Part of a small language model's weights.
Size: 13 layers, width 160, vocabulary 8192.
Architecture: LayerNorm before each block, untied embeddings, attention and MLP in parallel.
Training: a variant of Adam for these matrices, 202M tokens, 6174 steps.
MLP neurons of a small language model. Each row is named by its layer, matrix (down: output weights) and neuron, and shows model dimensions 48-111. Each number is 50 + 10 x the weight over its row's rms, rounded and kept within 0 to 99.
After each neuron's rows, "raises" lists the tokens whose logits its output raises most directly, leaving later layers aside.

L9.down352:61 67 59 66 52 43 58 61 32 52 68 52 69 56 46 42 55 31 37 58 51 60 48 59 40 48 60 38 43 43 56 50 26 44 21 47 63 64 41 59 54 39 46 62 51 38 30 60 56 43 46 33 38 50 46 66 40 56 51 50 41 44 50 55
raises: "ping", "ian", " whom", "ever", "ians"

L10.down120:52 63 59 38 38 57 43 41 43 52 56 40 39 65 59 44 61 58 49 58 36 46 46 39 51 59 50 46 62 72 47 43 53 40 38 31 45 49 53 40 61 63 51 53 41 42 63 52 63 48 41 57 54 40 28 26 39 67 54 56 28 42 35 56
raises: " of", " that", " to", " needed", " evidence"

L8.down615:62 56 39 51 56 51 39 36 51 51 53 31 44 44 49 62 82 40 53 57 40 55 60 49 35 42 63 47 54 49 46 55 43 81 54 62 68 66 58 54 52 41 46 58 56 55 38 51 51 35 37 47 48 48 43 44 63 73 57 30 54 44 38 42
raises: " another", " an", " a", "wards", " whom"

L4.down542:56 38 53 57 42 44 39 42 54 58 40 46 59 49 58 34 55 54 63 62 47 38 46 34 33 49 45 40 69 74 35 54 43 62 41 37 60 49 43 52 50 58 68 37 47 50 56 58 55 33 67 55 40 51 50 45 49 51 40 49 47 54 33 55
raises: "ll", "ars", ")", "urs", "ur"

L8.down541:41 43 37 39 42 47 51 50 51 42 50 62 61 56 45 39 34 57 68 50 45 46 34 43 77 27 44 40 40 40 52 57 53 45 48 56 46 56 41 65 40 48 55 53 40 60 53 53 52 45 61 59 59 62 53 47 47 43 54 42 56 25 56 58
raises: "ating", "aring", "ring", "cing", "ming"

L6.down431:52 57 61 56 60 46 54 58 50 47 60 32 41 48 62 36 51 42 48 51 63 35 27 57 40 41 38 44 64 45 63 44 46 64 21 45 45 37 57 63 59 36 47 64 51 62 50 43 64 42 63 28 63 44 46 68 56 44 46 42 42 58 34 61
raises: "dr", "ty", "es", "ian", "ia"

L8.down112:51 65 54 46 45 62 35 47 72 40 68 49 46 65 56 60 49 55 38 42 38 40 60 61 53 47 47 65 44 51 43 54 62 52 47 46 39 78 40 54 50 55 53 53 32 48 52 71 54 58 71 37 42 29 54 43 36 56 40 51 49 32 53 44
raises: " towards", " for", " into", " among", " on"

L4.down267:61 51 60 55 45 43 46 65 50 58 58 47 57 42 66 45 33 52 47 50 39 52 55 55 62 51 38 47 61 63 55 58 55 60 60 42 45 53 56 66 34 53 46 26 37 46 54 80 66 42 40 66 48 48 54 44 49 67 57 47 50 41 48 52
raises: ".", "th", "'", "m", ")"